config = dict(
    num_hidden_layers=12,
    hidden_size=448,
    num_attention_heads=7,
    num_key_value_heads=7,
    head_dim=64,
    intermediate_size=1344,
    vocab_size=32000,
    hidden_act='tanh_gelu',
    norm='layernorm',
    norm_place='pre',
    norm_eps=1e-05,
    positions='learned',
    qk_norm=False,
    attn_scale=0.125,
    bias='all',
    tie_word_embeddings=True,
    parallel_block=False,
    init='normal',
    init_std_qkv=0.0197,
    init_std_o=0.00402,
    init_std_up=0.0197,
    init_std_down=0.00402,
    optimizer='muon_variant',
    learning_rate=0.0144,
    lr_mult_o=1.5,
    lr_mult_down=1.5,
    beta1=0.93,
    lr_head=0.00381,
    warmup_steps=200,
    schedule='wsd',
    decay_fraction=0.689,
    decay_shape='sqrt',
    final_lr_fraction=0.05,
    batch_tokens=65536,
    max_seq_len=512,
    doc_mask=True,
    train_tokens=692600000,
    max_steps=10569,
    dataset='wikipedia_en',
)
MLP neurons of a small language model. Each row is named by its layer, matrix (up: input weights; down: output weights) and neuron, and shows model dimensions 240-303. Each number is 50 + 10 x the weight over its row's rms, rounded and kept within 0 to 99.
After each neuron's rows, "fires before" lists the tokens most often just after its 100 highest values on Wikipedia text that the model never trained on. A number after a token or word is its count.

L5.up138:51 55 32 58 45 58 57 65 70 64 39 38 65 55 42 44 53 29 71 49 54 46 68 59 51 48 50 50 50 43 32 61 63 73 48 55 40 41 44 36 48 41 40 60 46 43 33 61 57 43 46 67 48 44 60 41 66 65 49 57 67 50 46 74
L5.down138:36 35 38 46 57 53 51 44 36 42 57 59 59 59 46 55 33 35 34 39 46 36 47 40 25 54 53 60 36 54 53 57 56 47 59 45 53 71 49 25 56 35 41 61 51 56 38 50 51 65 60 54 50 64 43 25 64 52 37 49 54 70 46 61
fires before: " |" 58

L8.up921:46 46 45 41 48 48 38 53 64 49 39 53 43 68 37 54 50 39 56 41 48 45 57 60 52 47 23 47 33 50 70 55 39 55 62 70 61 53 49 50 41 38 62 55 51 60 62 56 38 56 48 46 47 36 57 51 64 49 48 45 52 45 49 49
L8.down921:38 43 50 47 59 36 54 54 45 62 45 50 64 20 57 73 50 46 66 41 50 41 56 31 25 40 73 55 49 48 38 61 46 62 47 44 52 55 54 40 56 53 45 56 54 72 46 45 28 63 62 43 42 43 51 47 49 58 38 54 58 44 36 49
fires before: " |" 43, ";" 9, ":" 7, " (" 6, "\n" 6, "." 4

L8.up256:56 53 40 47 55 40 52 54 43 47 50 54 52 46 74 61 36 61 50 72 50 48 52 31 61 66 26 67 46 39 65 45 43 55 42 46 53 42 47 40 49 50 50 65 41 39 43 63 43 64 64 38 52 40 58 58 46 63 45 47 42 58 49 46
L8.down256:51 31 41 46 67 54 68 45 59 74 48 44 66 46 52 47 46 52 72 53 57 57 48 48 51 47 36 57 48 42 59 46 60 54 42 60 52 40 38 68 40 62 49 53 47 62 48 53 51 53 57 34 43 47 39 46 54 33 63 50 66 45 42 47
fires before: " on" 22, " in" 19, " of" 6, " with" 6, " at" 5, " as" 5

L2.up316:45 41 45 29 43 50 46 58 39 60 50 55 50 45 50 56 35 67 61 46 47 62 55 48 65 45 46 80 42 60 44 56 50 62 63 56 43 55 42 66 63 54 57 56 48 62 41 62 50 33 51 46 56 55 27 56 35 38 49 41 35 53 47 39
L2.down316:34 42 43 45 43 50 58 56 60 43 49 61 53 55 39 46 54 37 38 53 44 40 53 31 57 26 44 55 47 58 53 28 33 53 43 62 41 40 66 42 44 45 88 66 54 47 70 33 54 60 42 56 46 58 30 40 47 56 36 64 32 54 49 53
fires before: "\n" 34, " " 20

L3.up867:37 55 47 49 42 49 61 46 61 44 56 39 44 53 43 48 57 53 45 51 35 57 66 45 51 38 33 26 41 36 54 56 45 39 52 46 58 42 59 49 37 44 45 55 45 50 57 58 39 41 58 71 55 53 55 61 51 32 54 47 43 54 43 49
L3.down867:39 61 50 50 40 59 53 46 60 61 55 52 52 53 55 38 63 47 51 53 60 39 65 56 75 40 32 47 60 47 38 50 49 46 51 36 56 55 50 45 27 45 58 72 52 44 32 32 53 56 68 66 62 36 57 47 64 53 68 45 35 52 34 60
fires before: " |" 50, ")" 4

L2.up856:59 59 43 45 68 34 36 45 46 64 50 51 40 44 43 49 31 52 40 25 46 48 54 49 51 78 57 63 59 56 45 53 71 60 35 45 57 71 55 47 57 38 47 42 45 54 37 48 64 50 43 44 60 48 64 72 22 42 59 55 90 65 52 51
L2.down856:52 53 31 47 37 55 52 48 59 54 50 52 42 69 42 70 46 59 56 47 42 56 64 51 47 52 53 52 54 60 49 55 62 32 37 54 34 57 47 52 26 52 47 55 55 55 41 58 53 46 52 42 48 49 40 61 36 36 59 57 56 61 68 45
fires before: ":" 23, "N" 15, "ru" 6, "S" 5, "E" 5, "W" 5

L3.up1036:53 68 58 35 24 38 57 63 49 48 56 63 48 45 38 66 47 47 51 55 71 47 51 32 59 54 68 51 65 43 58 46 54 36 51 45 68 24 68 40 57 32 51 59 54 61 54 52 58 35 39 48 35 46 62 60 39 46 54 38 55 65 40 65
L3.down1036:56 55 64 43 45 30 48 45 55 52 55 55 59 68 66 41 41 26 30 75 50 71 58 43 57 35 54 60 49 58 49 36 52 46 55 48 46 50 49 66 48 67 44 37 54 58 59 40 60 53 50 38 52 59 58 52 57 47 64 61 39 33 57 63
fires before: "\n" 87, "---|---|---|---|" 9

L4.up445:42 55 66 42 61 60 55 55 51 67 54 49 40 51 67 62 62 33 48 55 48 55 52 40 56 49 48 48 53 52 47 47 29 44 45 50 45 51 55 66 60 55 66 44 59 54 43 45 57 45 57 71 53 53 45 44 68 41 46 55 44 45 51 35
L4.down445:45 56 49 51 61 44 59 57 63 68 35 40 54 38 55 36 43 43 39 63 46 41 41 57 54 45 57 36 74 40 47 53 38 56 62 75 47 36 53 36 68 52 48 37 46 65 58 54 52 45 54 61 60 51 62 43 46 52 53 67 36 54 48 38
fires before: "," 17, ")" 13, " |" 12, ":" 8, ")," 7, "–19" 7

L2.up716:49 38 73 41 46 57 43 41 63 52 53 54 53 60 43 45 58 48 53 39 39 41 11 40 48 24 55 60 38 52 27 38 44 60 45 60 74 56 64 52 41 34 44 48 47 48 52 71 49 64 51 53 47 42 56 53 61 56 51 51 39 54 46 46
L2.down716:38 57 63 55 45 52 59 48 68 33 53 68 35 46 38 46 55 59 54 47 64 37 67 53 55 39 64 60 67 41 35 53 57 63 49 40 52 43 68 49 49 58 31 62 42 41 54 48 26 46 43 61 60 40 61 49 52 52 48 57 53 60 43 51
fires before: "==" 40, " ==" 25, " listing" 5

L2.up528:43 63 59 51 39 41 57 45 51 44 49 42 56 67 56 49 42 57 61 47 50 39 56 57 55 43 55 44 41 44 44 57 60 50 56 46 58 49 56 54 54 73 43 42 35 51 54 68 40 46 58 60 64 48 42 51 54 45 34 44 59 48 44 55
L2.down528:52 51 36 42 45 56 52 60 37 50 47 54 54 51 42 50 45 39 42 33 52 38 55 54 44 45 51 57 40 49 72 75 53 58 50 41 39 60 55 29 58 32 55 50 75 58 55 48 19 29 50 43 46 49 41 61 35 53 40 50 56 45 62 43
fires before: "==" 32, " ==" 12, " and" 7, ":" 6, " of" 4, " also" 4

L8.up319:53 81 53 46 56 37 51 55 59 47 46 45 56 60 52 49 46 48 57 47 49 46 52 45 62 43 44 44 57 39 57 32 33 45 38 71 59 68 52 58 46 49 50 44 51 39 50 56 48 38 49 49 37 56 59 38 65 44 40 53 51 42 40 45
L8.down319:67 38 41 58 37 52 39 49 39 60 48 52 45 40 54 66 63 29 38 53 40 65 38 58 39 56 46 42 75 55 62 60 40 47 70 48 43 44 48 52 53 43 63 68 55 69 55 37 57 36 48 38 69 39 40 53 52 23 68 43 60 60 55 58
fires before: "\n" 45, " ===" 4, "===" 4

L4.up220:52 62 57 41 48 59 55 60 49 44 53 45 54 44 60 64 69 37 64 73 45 45 56 42 55 51 56 58 44 51 52 44 46 38 49 56 47 47 35 28 50 43 42 54 53 48 49 35 46 50 50 57 56 66 45 46 37 41 57 48 45 41 54 45
L4.down220:38 37 71 49 32 53 33 55 57 42 35 71 40 43 51 53 49 66 44 60 48 37 55 40 47 47 43 34 37 48 44 55 50 62 47 61 61 40 40 38 64 42 66 40 47 57 44 48 30 54 59 46 56 43 41 27 47 49 58 62 76 74 60 47
fires before: " |" 24, "N" 12, " Apps" 6, " based" 4, " 5" 4, " " 4

L8.up568:51 84 52 51 50 61 52 49 51 47 61 47 56 60 55 22 35 44 49 40 41 45 44 45 50 64 56 39 66 36 49 53 55 45 44 58 18 35 40 68 53 49 54 46 31 60 31 50 39 62 41 48 53 48 50 46 48 41 57 72 49 43 44 61
L8.down568:54 53 58 48 54 56 51 53 49 63 55 53 48 57 67 41 45 46 39 55 50 52 54 61 69 72 37 56 48 47 43 52 46 61 45 48 55 43 50 45 62 51 50 42 67 40 49 47 48 42 55 61 51 53 50 60 55 57 65 46 48 45 51 34
fires before: "\n" 57

L2.up1093:33 68 64 47 50 41 53 57 41 45 63 64 56 46 35 58 47 55 59 58 52 59 60 45 41 60 54 68 55 53 41 38 57 50 50 58 41 27 49 47 45 27 56 48 55 63 55 54 49 34 36 36 46 67 39 45 47 58 56 47 69 56 51 61
L2.down1093:70 70 56 56 46 47 47 49 57 45 53 69 66 41 69 45 29 71 44 40 57 63 58 36 49 48 42 48 50 47 56 53 52 47 41 57 55 47 42 43 40 46 47 55 54 43 52 35 38 49 62 60 48 61 59 56 48 47 61 49 48 40 56 49
fires before: "\n" 52, " |" 6, "-" 4, "S" 4

L8.up1256:47 62 66 32 49 35 47 54 45 54 44 50 42 65 58 53 71 47 53 47 48 62 64 53 44 36 53 47 51 40 47 46 45 48 41 35 48 60 60 52 42 43 65 50 58 46 35 43 49 59 47 57 59 53 53 59 62 50 40 56 39 54 31 51
L8.down1256:48 61 61 52 42 59 47 58 49 44 68 40 36 52 61 67 67 68 66 36 46 41 53 58 55 66 51 66 55 54 34 44 64 45 46 55 45 59 39 51 43 58 39 54 42 72 44 32 54 45 60 40 52 67 25 52 40 52 41 47 44 50 57 55
fires before: " |" 35, "\n" 7, "==" 6, ":" 5, " and" 4, " team" 4

L8.up374:57 43 53 62 49 56 44 65 44 56 34 45 29 45 43 24 46 45 53 46 52 56 39 34 38 60 14 48 65 47 44 41 57 64 54 43 60 48 54 39 46 63 58 42 57 52 43 53 38 50 54 49 53 46 66 59 47 35 46 53 49 33 45 44
L8.down374:60 52 40 38 57 34 43 57 72 57 45 49 39 33 44 79 57 61 32 53 59 60 49 36 42 51 60 46 42 38 56 53 60 55 62 51 35 40 56 52 40 47 59 46 55 47 51 45 45 46 54 56 44 57 45 43 45 47 29 43 50 49 43 58
fires before: " of" 25, " in" 11, " by" 8, " for" 6, "." 5, " and" 5

L2.up451:65 38 61 27 60 44 55 55 52 45 52 42 31 54 52 68 44 62 55 46 49 41 59 38 47 45 48 45 60 24 47 47 63 48 52 59 42 42 66 49 45 50 52 58 50 43 54 54 44 71 54 42 49 59 51 56 53 58 47 51 60 71 51 51
L2.down451:52 47 54 69 42 57 47 41 61 64 51 48 56 38 49 52 55 53 41 47 56 53 67 77 58 48 68 43 58 40 37 45 63 60 43 49 36 54 66 47 48 55 39 47 45 41 44 36 54 50 58 52 51 30 34 36 35 62 45 43 36 46 55 57
fires before: " |" 45, ")" 8, "76" 6

L5.up589:49 63 56 41 51 25 47 53 66 63 34 56 61 44 53 43 54 58 60 39 56 62 47 47 72 51 54 50 50 53 37 44 36 39 46 44 62 58 59 40 62 55 58 48 50 45 75 53 41 28 28 53 51 56 47 43 47 45 52 43 63 24 46 51
L5.down589:52 41 44 43 51 58 47 40 46 57 62 39 45 40 50 49 62 71 48 50 62 49 48 52 36 34 47 57 41 43 62 72 65 57 41 56 56 56 44 75 61 39 42 65 53 40 63 58 39 64 67 34 43 67 79 42 51 40 66 50 44 62 47 59
fires before: " |" 43, "|" 8, "|---|" 7

L2.up795:41 53 50 60 55 41 41 36 61 47 41 52 65 60 43 66 61 43 62 55 46 64 49 41 42 49 44 42 22 44 49 52 35 35 55 48 53 45 46 44 38 59 55 41 50 52 65 45 43 55 45 48 61 63 46 44 50 60 53 50 32 49 47 56
L2.down795:43 60 56 58 40 32 36 57 72 61 49 45 44 40 72 63 58 39 66 44 50 61 65 54 41 59 52 39 52 54 70 70 61 40 60 65 33 68 45 42 37 53 41 41 48 35 39 54 44 56 45 47 66 45 53 51 45 57 61 51 45 42 59 62
fires before: " |" 68

L4.up715:46 57 52 48 62 67 58 61 54 56 53 47 49 65 48 65 40 39 56 56 46 39 48 68 38 61 40 57 53 54 40 33 56 45 55 57 55 55 60 46 38 60 56 45 53 51 35 50 63 66 55 54 52 47 48 67 76 40 43 75 72 66 56 61
L4.down715:50 43 55 40 30 58 41 70 46 50 61 58 50 50 55 60 47 43 35 53 53 39 53 52 56 47 63 36 58 42 55 33 44 45 31 39 32 64 64 34 31 45 49 65 50 76 66 56 41 59 47 49 58 40 43 63 41 60 57 43 26 50 46 52
fires before: "N" 23, "E" 11, " " 8, " Votes" 8, "W" 7, "\n" 5

L2.up753:62 50 62 49 52 50 47 30 48 57 58 43 65 44 53 57 68 40 57 84 48 35 52 54 43 47 69 50 69 62 48 54 37 59 53 44 29 42 57 45 53 44 56 55 52 52 66 55 49 59 48 57 65 68 73 53 43 61 48 40 56 52 48 58
L2.down753:58 57 35 44 63 65 66 56 25 43 61 45 51 63 51 57 70 54 52 45 50 36 48 60 68 57 49 31 35 46 36 48 41 47 54 29 38 59 43 60 46 31 72 42 55 69 52 52 46 44 38 63 42 63 47 45 56 45 51 34 52 52 49 50
fires before: " |" 40, " (" 12, " of" 4

L2.up349:60 51 57 47 66 53 52 58 58 50 48 43 43 48 39 68 46 65 39 49 61 43 45 42 46 46 56 53 64 55 49 50 44 46 52 51 35 53 52 48 46 41 40 36 51 50 50 37 42 44 48 61 42 69 48 65 49 51 54 57 42 33 56 48
L2.down349:45 44 47 38 50 61 52 46 50 70 44 52 45 55 46 54 62 58 60 44 57 34 51 68 49 80 63 43 65 49 36 56 44 41 40 56 60 50 52 52 44 48 37 41 43 64 22 39 42 49 24 61 46 64 36 51 47 59 44 48 52 35 58 64
fires before: " |" 44, " season" 6, "," 5

L8.up196:57 58 52 50 41 52 66 64 73 53 46 47 51 50 68 61 52 42 74 59 58 48 51 59 50 29 50 53 74 50 49 36 64 51 40 62 58 45 53 36 44 48 49 40 60 35 67 68 41 40 49 33 53 57 55 52 61 59 54 55 45 68 42 48
L8.down196:67 41 49 46 53 56 41 42 56 28 54 62 41 49 46 62 77 52 52 57 41 52 59 37 63 51 50 34 51 63 49 60 54 59 51 44 29 50 52 58 40 42 46 29 47 42 44 59 59 54 31 59 55 55 59 62 52 45 50 52 51 55 55 18
fires before: " to" 47, " and" 12, "," 4

L4.up99:53 64 57 35 54 32 49 39 42 44 37 55 62 44 32 59 41 51 53 38 50 51 51 41 45 55 59 22 44 49 40 57 51 62 34 59 53 48 47 67 56 34 56 49 50 46 45 56 45 58 52 59 33 52 53 69 46 55 43 60 65 41 49 66
L4.down99:49 48 63 52 38 53 47 30 52 33 48 51 39 37 61 41 57 40 65 60 57 54 57 48 51 46 56 45 42 50 52 61 59 66 35 35 57 21 44 51 44 41 44 42 49 47 40 65 44 58 44 62 36 62 57 52 53 50 54 39 52 63 79 43
fires before: ":" 58, " date" 4, "S" 4

L2.up1336:46 49 57 50 53 64 58 52 61 58 50 46 35 43 53 67 54 50 56 44 53 51 54 51 64 45 64 46 65 48 58 60 56 55 46 43 43 53 63 59 47 54 32 52 68 50 47 49 42 60 58 48 49 52 58 58 59 59 42 45 60 53 40 54
L2.down1336:44 45 47 57 49 69 54 45 36 50 39 62 57 56 45 39 53 47 41 41 46 48 52 59 44 48 50 37 63 29 69 50 38 49 40 40 47 58 45 40 47 52 33 63 54 47 48 54 45 73 52 56 59 53 54 48 33 37 56 51 43 62 39 45
fires before: " |" 28, "N" 10, ")" 9, "W" 7, "E" 6, "," 5

L4.up579:45 65 48 46 48 40 65 53 59 51 48 59 35 51 42 49 55 48 57 51 54 57 29 50 49 62 49 63 58 52 38 57 60 43 49 43 58 36 42 50 40 42 33 68 63 51 48 45 53 43 33 42 47 48 74 48 59 40 69 45 34 34 58 66
L4.down579:40 56 32 61 44 40 62 40 45 42 44 34 51 57 57 67 42 57 66 46 45 55 54 45 50 50 37 41 46 62 63 35 65 46 66 55 44 50 40 53 54 47 42 47 43 58 59 54 50 33 51 46 50 53 30 54 48 53 51 57 45 30 54 37
fires before: " the" 37, "A" 9, " his" 7, " its" 4

L8.up1047:51 42 47 60 39 43 59 43 69 59 57 41 44 45 57 69 52 60 56 47 52 38 49 66 46 61 60 59 56 45 61 47 43 52 61 63 61 51 49 16 40 54 44 52 39 47 36 46 58 37 51 31 50 53 46 45 50 54 48 29 45 60 48 72
L8.down1047:36 31 37 47 46 57 74 49 58 55 49 23 45 41 63 48 56 69 52 47 33 52 45 54 47 59 43 52 51 65 60 49 60 42 43 49 57 45 57 42 58 49 45 52 40 49 51 49 60 26 31 56 58 40 47 48 64 44 54 74 56 40 48 51
fires before: "ed" 31, "ing" 16, "ion" 7, "s" 4

L5.up1280:40 41 43 52 45 56 57 44 41 54 42 51 47 52 56 57 50 60 33 43 57 48 48 45 62 59 50 37 58 51 35 41 55 59 65 52 52 22 62 55 52 44 42 55 56 43 51 76 46 41 79 56 52 29 52 43 84 64 55 58 58 55 34 55
L5.down1280:61 46 59 47 59 55 58 39 43 64 68 56 42 55 55 63 49 66 71 56 57 54 72 37 54 59 51 51 57 56 51 54 65 61 61 54 58 58 43 49 55 69 48 47 52 41 35 54 47 43 50 56 54 48 50 47 54 46 30 51 58 52 33 77
fires before: " |" 47, " (" 5

L4.up1:51 31 49 51 49 35 64 58 61 43 64 49 40 45 54 59 49 54 61 42 56 48 49 45 41 45 56 51 35 47 51 51 54 52 60 47 43 52 63 64 56 58 53 46 63 37 67 41 47 35 50 57 51 55 41 51 66 53 33 50 44 49 50 51
L4.down1:44 59 50 52 66 47 43 58 41 48 58 61 57 33 63 33 52 39 43 64 44 58 64 49 54 50 58 54 30 42 48 56 47 47 46 50 62 41 66 44 57 45 58 44 32 57 40 73 44 46 49 40 46 66 40 45 51 57 62 44 41 39 55 38
fires before: "," 28, ")" 11, "–19" 7, ")," 5, "–18" 5

L8.up813:47 54 71 50 33 36 64 41 71 38 67 33 24 56 25 64 39 44 50 56 71 61 46 54 50 41 25 53 62 50 33 63 47 62 48 45 42 45 59 54 54 56 43 40 47 46 43 36 43 54 51 45 43 43 63 48 26 47 60 57 62 26 64 67
L8.down813:33 46 54 74 47 25 44 56 54 57 81 53 50 61 56 61 50 51 53 61 51 37 44 72 57 41 56 48 43 48 37 41 58 47 57 63 47 53 61 59 59 46 33 48 41 68 54 48 41 56 45 41 43 58 59 53 43 41 51 48 47 42 44 49
fires before: " of" 62

L8.up728:58 44 48 58 34 56 42 42 51 64 53 65 61 59 55 49 61 49 47 57 50 52 40 67 33 46 51 29 45 31 50 55 45 55 70 60 56 48 44 49 38 69 54 35 53 57 40 52 43 56 67 37 41 56 65 68 54 58 53 49 54 55 54 46
L8.down728:61 50 32 64 47 62 33 53 38 46 43 50 48 45 52 53 63 28 48 49 44 69 59 62 51 39 52 50 53 46 49 40 47 44 50 41 38 62 53 56 37 45 66 48 58 55 42 36 68 51 54 44 57 51 46 35 60 52 46 47 43 56 54 46
fires before: " |" 28, "d" 15, "m" 6, "." 6, "ed" 5

L8.up1336:60 27 57 48 43 37 48 41 49 39 49 54 53 52 53 59 66 50 55 43 40 49 33 61 47 31 45 53 57 54 49 62 47 48 73 54 42 36 61 54 32 45 57 39 58 56 57 56 71 42 32 37 43 38 48 50 46 55 67 57 61 59 49 52
L8.down1336:53 47 54 52 54 57 53 67 56 53 61 32 45 58 47 46 40 63 33 61 71 33 65 74 50 49 52 50 55 61 44 46 39 62 49 44 52 55 39 40 43 38 58 48 49 18 34 36 45 37 42 51 56 37 68 44 57 76 52 36 45 59 56 56
fires before: " |" 28, ")" 16, " (" 15

L8.up61:61 36 69 39 52 48 65 54 44 43 37 57 48 51 64 60 46 58 56 41 63 46 39 34 53 55 52 47 49 51 43 45 28 50 38 34 48 39 53 55 51 52 35 42 58 52 67 45 42 57 63 34 49 56 39 47 52 46 64 62 67 49 52 51
L8.down61:71 64 44 50 67 36 43 54 57 52 38 52 63 56 50 41 73 36 41 58 40 52 26 34 53 38 46 53 41 45 46 59 52 58 62 41 53 46 48 61 36 48 66 59 44 64 52 52 52 27 52 62 37 53 52 65 41 36 46 42 66 61 43 39
fires before: ":" 73

L4.up113:45 60 54 44 68 47 38 48 47 55 60 45 47 57 47 48 81 51 53 46 44 38 38 51 34 53 41 38 54 63 63 63 59 61 65 64 52 49 21 57 16 52 28 35 35 51 42 61 50 41 33 63 60 40 52 56 29 63 61 52 44 41 61 48
L4.down113:56 55 38 65 53 44 33 47 47 47 49 39 55 38 45 49 61 70 34 45 55 67 48 58 59 60 53 54 51 50 48 68 64 49 62 66 45 52 41 46 47 47 46 62 58 49 50 45 41 66 45 55 77 24 49 46 40 48 53 41 46 59 40 31
fires before: " |" 35, " Formats" 11, " Sales" 4, " " 4

L8.up834:46 44 48 47 48 60 65 51 60 50 54 44 43 54 41 66 58 53 41 62 50 47 47 09 53 49 56 57 43 58 53 41 39 54 55 48 44 58 50 40 50 30 65 57 50 57 51 49 76 42 43 69 53 61 46 60 52 34 53 66 60 49 46 60
L8.down834:56 54 34 43 35 46 60 33 52 37 45 36 41 52 54 66 30 50 42 66 62 50 49 48 62 59 58 65 43 59 48 41 40 52 46 40 38 54 45 48 39 29 60 67 59 45 52 57 47 54 39 59 59 40 55 71 56 48 41 55 39 42 38 54
fires before: " " 63

L2.up3:38 50 55 38 68 59 36 55 54 58 51 50 60 65 58 40 53 39 63 56 46 61 43 32 52 62 44 65 31 57 51 43 52 47 52 48 44 62 42 38 51 57 54 64 59 34 77 74 53 58 65 38 38 43 42 47 56 59 44 53 60 29 49 48
L2.down3:47 39 51 38 26 36 47 46 69 51 32 65 65 39 46 46 75 51 63 36 58 34 49 53 41 50 57 49 54 40 54 19 51 53 35 58 57 56 54 49 56 42 59 53 38 67 39 50 47 50 61 42 58 43 59 68 27 59 37 49 37 48 62 47
fires before: " |" 46, ":" 6, ")" 5

L3.up915:60 58 59 40 46 67 56 60 34 59 46 33 70 48 56 51 36 53 62 50 44 54 52 50 75 60 40 63 45 21 30 50 52 55 35 43 51 55 58 41 48 50 44 50 36 44 60 65 58 61 58 48 37 48 34 66 58 51 48 63 51 39 76 47
L3.down915:36 57 49 64 60 53 37 47 57 34 45 70 58 59 53 40 45 64 57 50 41 40 56 63 59 53 53 53 43 57 49 38 46 44 53 34 52 50 58 32 72 36 58 55 53 49 63 50 45 69 38 53 47 52 49 75 38 50 51 67 38 55 46 51
fires before: "\n" 40, " " 7, " Report" 4

L5.up450:48 53 72 45 38 42 61 40 49 48 52 40 40 55 54 48 53 58 44 59 49 65 47 59 47 49 33 57 56 69 46 49 67 43 52 51 67 52 58 41 61 75 48 55 54 44 38 50 39 61 52 48 72 53 69 49 22 20 45 52 43 45 45 37
L5.down450:58 40 49 42 57 47 46 40 56 52 55 79 35 36 43 44 40 53 44 60 46 55 44 42 56 57 56 49 48 54 46 38 38 65 49 39 48 34 56 54 61 38 54 54 47 61 63 34 62 45 61 40 61 62 47 49 64 47 35 53 48 37 63 21
fires before: " |" 34, " " 8, ")" 5, " Swing" 4

L8.up661:62 61 51 77 62 43 29 57 36 31 51 45 43 41 48 57 54 17 53 50 40 37 42 49 54 45 51 42 58 50 56 34 57 44 46 29 48 60 35 55 37 58 65 36 54 40 55 38 51 57 56 43 37 44 46 56 53 30 66 65 52 38 47 60
L8.down661:41 36 48 40 35 69 54 48 34 51 53 50 40 42 44 50 61 45 61 56 55 63 61 56 51 32 50 63 50 40 45 47 51 41 54 64 60 52 51 41 55 38 53 57 55 65 48 56 50 56 64 53 49 47 43 62 46 65 64 52 37 58 49 51
fires before: " |" 34, ":" 22, " \"" 8, "\n" 7, "." 5, " " 5

L2.up1070:60 45 33 38 50 41 42 24 41 51 46 67 42 58 27 36 56 42 47 31 52 35 45 31 58 47 42 39 51 37 39 55 37 54 29 46 53 56 50 45 62 39 61 36 43 56 57 70 59 53 44 48 50 54 60 50 44 42 42 47 80 53 40 43
L2.down1070:39 44 53 45 36 40 44 32 44 39 40 48 48 53 45 50 57 49 58 47 45 50 59 61 58 57 38 60 44 63 74 59 39 40 35 34 47 41 47 47 38 56 49 34 36 53 36 36 57 32 52 45 45 60 45 43 48 39 43 54 59 49 53 34
fires before: ":" 55, " |" 27

L8.up227:49 58 46 50 47 48 46 56 49 41 56 56 29 48 49 49 43 52 60 43 30 66 55 46 49 46 41 40 56 43 45 62 39 55 53 60 52 57 57 55 50 60 32 39 57 53 65 46 41 68 44 47 40 59 74 47 50 41 76 70 49 26 45 34
L8.down227:56 46 36 43 46 53 65 49 47 42 67 55 59 63 62 44 49 57 55 56 65 55 40 55 27 39 57 37 38 36 61 63 63 53 61 58 33 54 44 67 38 59 30 35 37 34 45 58 43 40 41 53 37 50 43 35 60 57 50 49 50 47 35 61
fires before: " of" 56, " for" 5

L3.up404:52 49 65 38 61 31 72 57 56 47 59 39 47 53 36 45 30 53 42 44 49 39 50 40 52 48 57 42 54 52 35 47 51 48 44 59 41 42 54 40 47 43 51 47 51 58 60 41 47 53 45 50 35 55 60 42 38 53 51 64 76 33 49 41
L3.down404:45 28 46 42 47 37 52 54 50 45 43 50 63 37 55 44 50 55 55 48 29 46 50 53 56 51 51 46 51 30 42 54 55 37 47 50 33 39 47 60 45 63 45 30 64 79 36 44 65 48 43 53 44 67 46 65 55 47 55 48 82 52 58 57
fires before: "\n" 100

L5.up1123:48 58 73 31 36 55 45 49 53 56 51 52 29 61 52 50 49 52 48 46 42 50 46 38 57 37 37 56 47 50 39 54 36 58 60 54 34 54 48 43 27 43 59 55 52 57 46 43 65 40 56 66 56 71 51 56 69 63 48 56 45 62 62 46
L5.down1123:47 42 57 51 60 52 57 60 53 56 54 50 51 50 59 57 51 45 49 47 54 54 32 48 73 42 49 36 57 41 48 50 66 36 54 43 48 49 67 58 42 68 56 76 52 54 41 43 40 57 36 58 57 57 38 46 43 43 63 47 34 51 50 60
fires before: " |" 56, ":" 7, "F" 4

L5.up625:40 43 39 58 64 52 53 48 66 56 50 53 73 46 53 63 52 46 53 37 60 50 47 40 50 56 43 42 47 42 37 57 35 53 53 31 48 69 40 46 56 62 42 36 60 40 53 57 69 60 62 44 67 50 62 36 50 50 45 43 41 36 49 53
L5.down625:46 52 40 75 63 68 61 45 57 61 44 45 55 44 26 47 41 39 58 42 63 41 36 60 52 42 47 64 55 54 61 41 59 49 64 59 46 46 49 56 41 46 56 40 61 36 42 53 59 44 53 57 44 49 58 44 54 47 58 37 40 53 40 58
fires before: " |" 72, "\n" 4

L8.up117:39 72 38 50 39 45 38 48 53 41 54 62 47 38 56 72 37 41 50 53 45 71 48 51 36 56 62 34 55 54 46 55 54 49 50 53 43 72 41 59 58 54 37 51 31 49 44 54 47 40 40 51 29 55 52 71 69 64 59 51 72 61 47 70
L8.down117:49 45 53 30 40 56 50 51 44 53 49 42 27 25 54 34 58 48 42 53 50 75 63 41 34 58 41 49 64 40 45 59 54 53 50 54 51 45 57 47 53 41 47 55 50 57 58 36 42 48 50 65 51 38 49 54 49 63 50 44 51 40 42 55
fires before: "-" 35, "ing" 8, "s" 7, " of" 6, " up" 5, " to" 5